Weights of a small transformer language model.
Size: 14 layers, width 640, 10 heads of 64, MLP 1280 GELU, vocabulary 8281.
Architecture: LayerNorm before each block, no position embeddings, biases, tied embeddings, ALiBi.
Training: a variant of Muon for these matrices, 1261M tokens, 9621 steps.
MLP neurons of a small language model. Each row is named by its layer, matrix (up: input weights) and neuron, and shows model dimensions 416-511. Each number is 500 + 25 x the weight over its row's rms, rounded and kept within 0 to 999. Numbers have three digits each.
Before each neuron's rows, "fires after" lists the tokens most often just before its 100 highest values on Wikipedia text that the model never trained on.

fires after: "erb", " over", "ater", "ust", "last", " for"
L2.up417:488473522521492489465524510518543496505519530490500475493481499486506522553505459452508520520519524514479531481512501476550518472521481473478452514515513487472475490498464495509483518452456487504480503478504511430527507517510527546490454512503511525505485548455502500493542511524550467453

fires after: " L", " E", " W", "==S", " be", "Ch"
L2.up592:508549495527488482545483510478503494516519471509465515471550469502448481562517487498546513499513491532457500524487485491513540477494534482507467492515476527457503512542525503511491513481505503457508499501504517511461508495526554559492494514508524526521530524522487483478500488502485495532

fires after: "- G", " A", " G", " L", "ia", " or"
L2.up63:464502497482514457484484498510522457502515503500496513496447531525459460550474480492508518464520489519453506514494485479511505518521508510474527516549486523492514508499479534452509485490446522495491508516493501444516513475475473488504501514502520471511488512536473477511467509496472472538

fires after: " | ", " | W ", "–", "; ", " |  |  | "
L2.up940:488492516473471496475502522488471541495463505512480541535477511502507492505474469494492496491503499502448460504525530512510501471524493446491527534500490530437502480524510461508522460475471490479529447514482488521539529494509497473520467514493494495502471493516508540455476558514477496520

fires after: "i", "0", " Min", " \\", " Mas", " | "
L3.up23:480493510496491484473490499500510453509527514517497481516477532464471512497516520519466496530488497521515509530538492498460549547513491492506515512480477481505493490488461485480524461472515491513510539539480511510519491542538508455481523488507465471530535484514519508505463512490528472518

fires after: " | ", "; ", " K", " The"
L2.up609:506507510488489503466528484471555483494484504484511527466519470488475495483453512527523504514523503526511496486524464496489502513511487484458515521496475538505499474514510513463474530520496475487532500476472511479529501474490514492440545515512516475464507513468545554536504516495485496474

fires after: " P", " V", " Am", " ", " O", ", P"
L2.up678:483516505504494508472464517502524493487525447510509524472525503529510487537484486519475507509514466518475484509485504515513529501531528541540484498488507490500452493453522494525524548530486507502479494526511484548466454478489439541492481509466447479498552511475489487499450572493518489466

fires after: " | ", "; ", "1", "2", "0"
L4.up1057:495510503511488474497479527454524514513502508511489489520486493513482465496491519549495494468485481555484500537537508531506498505434531476494538469488488524509526467502532471492488483517477518472488480471514503509499523479469525479465514494519482505466511552468548497497467508522498519491

fires after: " | ", "0", "1", "; ", "2", "6"
L3.up424:478522504530481550501526517483543500541492506504514477494493464491512504502532498502503497520522478479506518567511493508465515479485538464472515487527514492465454474494481465527460472488505520517497526505529558509488543507509505489463556507500475508542549508499530551522485528501440536503

fires after: " | ", "; ", "1", "2", "4", "0"
L3.up1139:512553512498493508547490502516484448531475512523524474448573491479505500524482482514503485492515490502526531484544484507490478516494515517514486526501549541497514490488486477456470508492531539463465519492480485511489471508497503474478513472515495514483539517502526517503449478462499515468

fires after: " | "
L5.up192:512492467492470505533556506481472531517468516525500527483477483501516511494535495478538516499499530495510537518537484508509495472541520546514505509508448519520515481478546485506500546470479494510490477516490514480513498481516492519513553520503464481513502527490521484523477483498492489462

fires after: "\n", "-", "'", " (", " "
L4.up866:517513470524552483477494464458483493467465487480550477522504474499473480511499509512521501546535515468523522531468492488537525544492481473526486496488467470508528449515513503546475446510560494509522486502473479521499500471498536483483453507505471480482508498497477523520499499508531479505

fires after: "erb", "v", " [", "son", "iter", "av"
L3.up225:494503482491534509527528494512496519553468482523527478498503477469520534489525509507505524475493489483523459503448522564513520473480486508500484492480500480477481508511476521506528509499501510467464487528498458458533507528521500456513454500514485488488530534532510498461474540480537512520

fires after: "- G", "2", "ug", " G"
L2.up116:538545495522493485506522462448546488523451491467531501530479494487494537484511516466519507514486480541484528512485476456515509522516485454464471526487470482543532468447492445531539544479479484477500533491544486512513508494506463486470533493486494513537533464495464496483484488527511435467

fires after: " L", " W", ", L", " | L", " of L", " le"
L2.up451:510500543515480496520513518498498513503565468511457514507499496497519473554512518487526462428504521494544433539490489495496491510482534523462532538459485518598480508532530463529499503514488510480501515509509498502476472508520507488487476511528517487476525534507490498473536488517499460470

fires after: "0", "1", " | F", ", F", " comp"
L3.up642:489470513514459475517548548528516523531486528451483466533461511514457474476527518489501501520527466539489494526502514530510516490469515518475572500485475507523451516456455542498494515503482511508461517504502492435489522467434524485466481529541485466474493489467538505481525547505508518461

fires after: ",", " | ", "1"
L8.up455:463484512494531486536508517476490502505483499485495469520475536532546512478487513470472561503484467516464478526536512495479472494503522459485487481513473545442449469467450472490540495497515490532475535486482507473493489481439458485483489493468489511503489486525491540519473472486497539499